From a checkpoint of a small transformer trained on Wikipedia: tied embeddings, 562M tokens.
MLP neurons of a small language model. Each row is named by its layer, matrix (down: output weights) and neuron, and shows model dimensions 128-223. Each number is 128 + 24 x the weight over its row's rms, rounded and kept within 0 to 255. Numbers have three digits each. A neuron's up and down rows have the sign that makes its largest values positive.
After each neuron's rows is what it responds to, as a language model described it from the Wikipedia text at the highest values.

L7.down652:099162107055129151166097166100141055126157194127103107157093127118084126149146115130148136141104130122129117155142099106130081125141087086085109124121117128129102112138146129135124113131124115146132113138144126140108153117117115145135115159112082139124113125170080147112117120115132125135
Responds to: Table cell openings. The first token of a table cell or list field after a pipe or slash, like separator dashes, "(", "−" or a leading space; also split word-initial pieces such as e(conomic), le(ave).

L7.down325:112112106120109067122142131081114115105132112168145134151119116133105114139158085143094081125146144115144142141154130092132126113109148109165145136129126132091131110160111135108162146102120121116081112118105110136128147148131144181168070142120122148160126113105123120160118116097162053146
Responds to: Career-text stats and continuations. Number and separator tokens in sports/biography career lists and tables (apps 7, 8, 18–4–1, km/h), plus phrase-completing words like back, up, title, role.

L5.down488:096128107131105138120101146094137091174168070100126096112087152126127168119140157107116149134147126117090112140109136120147097154090089142098151139149144092109103125135141139124110130141098136147138133162149141158131150107178130140152105120122070153104079141123108185141104147159126119105
Responds to: Word-start fragments. Short first pieces of words split into several tokens, often a lone capital letter in sports tables, abbreviations, or names, e.g. G(F), (F)BS, P(hoto), (F)regosi, sy(mbolizing).

L6.down35:129145149140106119092139115090171136115137155095156107149148089109124134128138150141147140119166173131106142164131115116117140160101122130134125152143139113117126103095139161107064169098119149111138115123119066095088115141126160153120115114118146164229151131131114139130122079115090119082
Responds to: List and table fragments. Pieces inside list or table entries, such as year prefixes (19, 20), decimal points, and initials in model codes (Grumman JR2F, A-16).

L6.down348:127145100134098150109128132102171095146100137122094160088122135163062167122114134157116175136143115142148130150165128116099085161153142174104140100118105127118106153087145149110147137101141127120077152131129122119131134132104114098125107130132100147116153105102106097058134119145107120122
Responds to: Word-initial Al/S fragments. Opening word pieces "Al"/"al" and "S"/"s" that begin a longer word, as in Albums, Alma, Although, almost, Since, scoring, Synonyms.

L6.down208:112148127132162127126089169144145110115116128172117139158111169122143122105100159141127121147114123138121118127147130134129123138123136101130121128106134133131092155161124116134112120119122147126086182142113113145124121134081110104122110167121130103134129124099171133101152108152134132127
Responds to: Rail- word completion. Mid-word piece "il" after "Ra/ra" in railroad, railway, railhead; also other compound or split-word fragments like High Street, highway, Poli-ce.

L7.down132:122105093091119103111176088149158108083151158116140120126108111149111074094126127086127174154145139109146080117075094101145138147144123155133142124111154119096161139097141123141148102118129155131139130147120168159113134094117116125115101150097137106071131108140160159128125157132167132156
Responds to: Word-start fragments. Opening or middle pieces of words split into several tokens, often in titles and names: Qu-al-ity, Hu-man Rights, Al-bum, Al-exander, for-gotten.

L7.down665:167126102108112152135149077114120132148104113119116131142151117133140137126081135083133130131129130104149121088142151185146166100134126119115132115148147129094170148107094119087104148078130139105096121103070119175146117145113125122118121119114097105143112153103142157120122146110127088163
Responds to: Adjective stem endings. Word pieces that complete an adjective stem, often mid-word before a suffix like -ly, -est or -er, e.g. rapi-d, bi-g, sex-ual, ze-ro, rectang-ular; also whole adjectives such as long and young.

L7.down244:162147127092154102148093147113156132135122094113188123137121125068135152106148109145133131130120147148097109152131139073082126128112125129109140121118151173127097129086110098095065126141072142132177108159135132189124197119136128100124088120144134127082075107103088111166164147087157105135
Responds to: Infobox line breaks. Newlines and leading dashes between "- Field: value" lines in infoboxes, taxoboxes and table rows (Website, Synonym, Area); also mid-word pieces in long words (expo‑s‑ure, di‑men‑sionality).

L6.down214:150124137098114104078142104171108144123154109137098118105109123116091158126136091155154144131076171098210096199139144131135094135129136166126174118112152082125104119079146170127145146112167116130105153141160125120143155144103108132115105146140128093146093147112143096157104115110125129120
Responds to: Agent-noun word endings. Final subword pieces that complete person or role nouns, such as -er in founder, holder, teacher, -or in successor, and -r in officer; weaker on -ly adverbs like generally, and on "later".

L7.down386:145129105133172114107153106158125110125098141106129151152123108146143080129127126139129103104114111112044121110182119175131127168087131099167100135141123124106069104127139150173124092162109121105134149118115099124158144199103108149125105154110104121078118151087115178124113124117144166136
Responds to: Word-initial fragments. First piece of a word split into subword tokens, strongest on k in km/kg after numbers, also O(verall), co(re), ju(nior), ru(g).

L7.down506:089159088127100119155157153126149111127135120142113138106119159153137173105117133114119120136164172105138128089163137131132109133127129165097101111141152144140111115191100129131141151122116086174116120128148164079120129120115124102126093072125124199137141179164144117154095142142121086106
Responds to: Separators inside numbers. Decimal points, thousands commas, and colons placed between digits in numbers such as 5.2, 4,821, 3:09, mostly in stats tables; weakly, dollar signs and mid-word pieces.

L5.down385:160147106154142169194164132112153110158131102124112116141123110150154164146104164162118114128150094159142139154150115112086119116094146105123119117136143122125142130133092118152117128120089087162111181136150153125080140086136121152141083128144113127112092096089158132128092100179156125127
Responds to: Mid-word name fragments. Word-piece fragments inside proper names and terms, usually after a hyphen, bracket or earlier piece, e.g. Ra-il-way, Ala-ba-ma, (G-ls).

L5.down390:094158140100133108153096158104176089145172147108124125122124106086099156107126095126121136091122171102119132155145105112087121127133125156124132098136170115131087097155156137122121100117122138124128132144116167156117097154138126140141164143115147186196137143134156195120160142112100107100
Responds to: Digit-group comma separators. Commas (and sometimes decimal points) splitting digit groups inside large numbers, mostly in tables and statistics, such as 5,059, 9,316, $17,195; also some mid-word pieces like hu, gu.

L7.down231:139104128141067119173091139113160117134135143116120147133139140150132124123091093116116115167115153124114146113138127157146121136156103102170098096146124113143162126146076131181127118062115123163135106132116117124139103110115094146113109126150152066108124138128145117150105132156135163147
Responds to: Mid-word role-noun pieces. Later word pieces that complete nouns, mostly job or role titles like pas-tor, prosecu-tor, govern-or, dri-ver, also names like La-ur-a.

L6.down66:117160123100102129097106140131156141142076109107126161140132132127087124122101079117127100090128150112122129137164140087099157175082064162140119137121126134134113148121155159067163147114106078169117179079136118110132064119135130111113150145150164183133143141149148133131143152101143109114
Responds to: Numeric separators, sentence ends. Mainly periods, commas and hyphens inside numbers (57.4, 16,093, ISBN 978-0-762-45621-5), and also sentence-final periods and clause commas in biographies.

L5.down584:112109092145139080134100147131111136096116119156092129121146132106116127169128168139134137139127144179134166120150093078161114110144114109141125139174162111148113115145098112147086118126129133125140163131081106115101120160181133098110109137109146165073127138129138134120141120149106104119
Responds to: Possessive apostrophe, word endings. Fires on the apostrophe after a name or noun in possessives (Miles's, servants', Elvis'), and on word-final suffix pieces such as ic, ate, ive, age.

L7.down535:102144173138127126141107116134130146159151114112158097176117115102119115095141139122139121103116117144162116133075113138167134140134111095121133128162144133123084143141138144173111170123097111126100132067126145140162115131144113105125132153144098125095128149156130115179103147117122130117
Responds to: Adjective-forming suffix endings. Final suffix pieces that complete an adjective before its noun, such as -al, -ic, -ive, -ious, -tic (linguist-ic, cognit-ive, relig-ious), plus possessive 's.

L7.down686:112145128172120133141142103080134112101162123164161148138105151152090130105126170134104151134147119110165111137137150132159138118124160140128103140139143117127166096131147161123162116121141127106108101104102104082122145102102110088149121087097160147148097119155128102109116194105162129128
Responds to: Number separator punctuation. Commas, hyphens and decimal points inside or right after numbers, such as thousands separators (7,344), year ranges (1473-1504), and "three-year-old"; occasionally mid-word fragments.

L5.down605:106143121112124117152133100149153116115173096131126107145158133127098106120170121113113110102110125154164146132169142162114081129113122112138178118147153164122181089178116099119119142137116154145126084153141130133131117121114091142088114121132167086095123115114139129156103141169171114169
Responds to: Agent-noun suffixes. Word-final suffix pieces that turn a stem into a person or role noun, e.g. prosecu-tor, vocal-ist, write-r, histor-ian, also member and leader.

L5.down359:151131111178114139120124116114110138137102171154122113127109138171140087151110147124116139120195108165169190149112115186112128155092111132132128148085136108150084102138142133116149138116151058151143119145180138112138122129114092149136130192115094146154148139084106156113125118143110120121
Responds to: Mid-word fragments, number separators. Word-piece fragments that continue a word begun by a short prefix, such as in-it-ially, a-ver-age, de-ter-mined, plus decimal points, minus signs and dashes inside numbers, scores and tables.

L6.down424:130157108104140127142105119128089136115123146147103130122090133158128113134079119148120152101124125123159152105129127102103136133120141105112109087117123137109117114116148105145110093130138113136137150170148141108169081135105105104146115148132043154173138099155101138111166147131124159122
Responds to: Separators before numbers. Commas, minus signs, brackets and words like about or of that come just before a number in statistics, tables and census text, e.g. "households, 18.8%", "| −0.9%", "2,080 ft".

L6.down414:132140159126125115106135100088136168118130042119113113082159111118150090128132150125111113090166116123145116156141139129109119104107127145158114116160131100136135103105117156141118160118177114103124140140179090135118143133184135117106163167141161142112120102111135117141122087112125128102
Responds to: Table and infobox cells. Tokens inside structured data such as wiki tables, infoboxes and stat lists, especially cell values or header pieces just before a | or ; separator, e.g. 0, Lang-uage, 19-40.

L5.down417:101113129127133127122103133127120140189147105124146158147084136143119120121101102122142163156145137113140155146115125169118118156125157099136163158136119116140127126129109174134164116138163123095139162132128105105049132146086150136102116173166153143091114128094153132146110142110149099148
Responds to: Decimal points and name fragments. Decimal points inside numbers in tables and results (68.18%, 77.11 m), plus word-internal pieces of foreign names (Isla-m, Isma-il, Fath-om).

L6.down625:127112140122170122110096143148111147141120142144078140123168136114140104155102141152078132165147145109155118103131128157144162105117110121146155147163129151173092150153122084119148083169133139132122091126102143127116135123142114152190123174106125186156116147151043155177132105115150122112
Responds to: Word-completing suffix pieces. Final subword pieces that complete a split adjective or adverb stem, often just before -ly, such as enti|re(ly), qu|ick(ly), remo|te, ru|ral, unli|ke(ly).

L6.down389:108126142125139141138158089140126129122141111111162134140154119154098112160128099106082168112111129094106105126132105171079119093164111190114153097118107128139086079095175140123176181139118173117114151141125112176142151103113144122112091106126082146072132158160074160120097131121112120158
Responds to: Word-completing suffix pieces. Final subword pieces that complete a word split across tokens, such as -ate in estate, -ing in shattering, and -ency in currency.

L5.down592:129114133107145080097116174114150091122121131093127109113132198109159117128142117086114108138138109126068125124095135146158154108148142138095131139121130144121168127117152109146139151113117095134142135138120134117117155115124121115121168142084143118112102186127139109066140150098139152104
Responds to: Coordinate and decimal separators. Degree signs after latitude numbers in coordinates (51°30′) and decimal points in table figures (29.67, 35.70), plus weaker sentence-final periods and word-completing pieces (the-re, to-p).

L5.down129:126119100119125102083171185161113120118148067120112112127077111091110106126104124112186096103121117108105094089129201136136166129107084117104138145124137140122114116118126133105115130163103130106148123118133107151117135121098108159103121099180130144110157168123099083125189161171130142161
Responds to: Word-completing suffix pieces. Final subword pieces that complete an already-started word, mostly adjective endings like Republic-an, Progress-ive, Sovi-et, Nation-al, often in political or demographic text.

L6.down685:149106091090105139096137132156095097150124156140182126122143150096104098132133155116138108130123119137145093142146108142160177156120160090136125107148135113134123147121056136142123113159183079149088148132146104114116144111097084118126152146076097124163129100123168136111097140102120124129
Responds to: Mid-word fragments. Short subword pieces inside longer words that are split into several tokens, such as Bri in Brigade, re in drew or dredgeable, di in jurisdiction.

L7.down205:172129120127096130154173147148158135112143140133173138118128092101120139134104135109147103139147137116147128127142115137129147094115146121147112110156107157136154126134113143096122123170125113143189104100095156178103164130104049109131121119145139149167139153118102138130123154132165130122
Responds to: Number-internal separators. Commas and en dashes inside numbers after a digit group, as in 16,093, scores like 6–4 and spans like 1917–18; more weakly, mid-word pieces such as can-c-er and po-s-sibly.

L5.down391:091130094130120166134165136150121103147129156162149089121138153131143110131121128150155172070106113112103110148144124152171183125147112188123135135137121114170094129156143138093101135103161133094155131128092149130102122140094145139098118152155136156198172106121104144168118150143109133145
Responds to: Line end in lists. Newline tokens ending a list item or paragraph, mostly after a number, closing parenthesis or period; e.g. "(.412)", "4:10.57", "since 1966"; sometimes after.

L6.down636:131166160158164162138123149077143100084168153087106137138134142102138117135112176150141104093133105144116093083126114147145131141121103137129106122143152179154109094112149126111082109142166139193097149167126101103119152054112114119149118132127109121150077056125130140108154150077142135131
Responds to: Line breaks ending list fields. Line breaks closing a "- Field: value" line in infobox-style lists or table rows, before the next "-" item, e.g. "Postal code: 8670", "Province: Treviso (TV)".

L6.down316:145134148100116116127153127143092097102136154100178136157132133159061119099171144073125127164138141141167125202148112110138115099128099183167137144134141127160108088111153151172099125135154127094148141154124119128111137128107095151183145156147167154129143157103083121115140133121099133116
Responds to: Predictable boilerplate tokens. Easily predicted tokens in formulaic Wikipedia text: sign cells in sports tables (+4, —, ±), infobox and biography boilerplate (born, In office, km², date dash), and mid-word pieces (hus-b-and, po-ver-ty).

L6.down113:160088105120083177119128134105103118110115120148151127144156100102131142118127152094128132112134122105074164114127111125118125129080080129069124165140136125120100170158144154115144114121149119131125146124095096140094165145144125121142168133125138102129057148150177163121067098123140132128
Responds to: Sports-statistics tables and years. Tokens inside wiki tables of sports results and career stats, such as W/D/L headers, cell separators, and tour(naments), and years in dates, e.g. 2018, 19(87).

L7.down639:171130109132095103134114106096135109115100150152160135140072135119113134152112115108103103098109114178122090144193146081128159176102113148138111142100161165115161126143135095140087121115131134127190142182109140113096070078151135111114110135153124137141126058095082126143116128143127125087
Responds to: Word-initial prefix fragments. Opening pieces of words split into several tokens, chiefly di (directed, digital, direction, died) and pro (protection, producer, promote), plus stray fragments.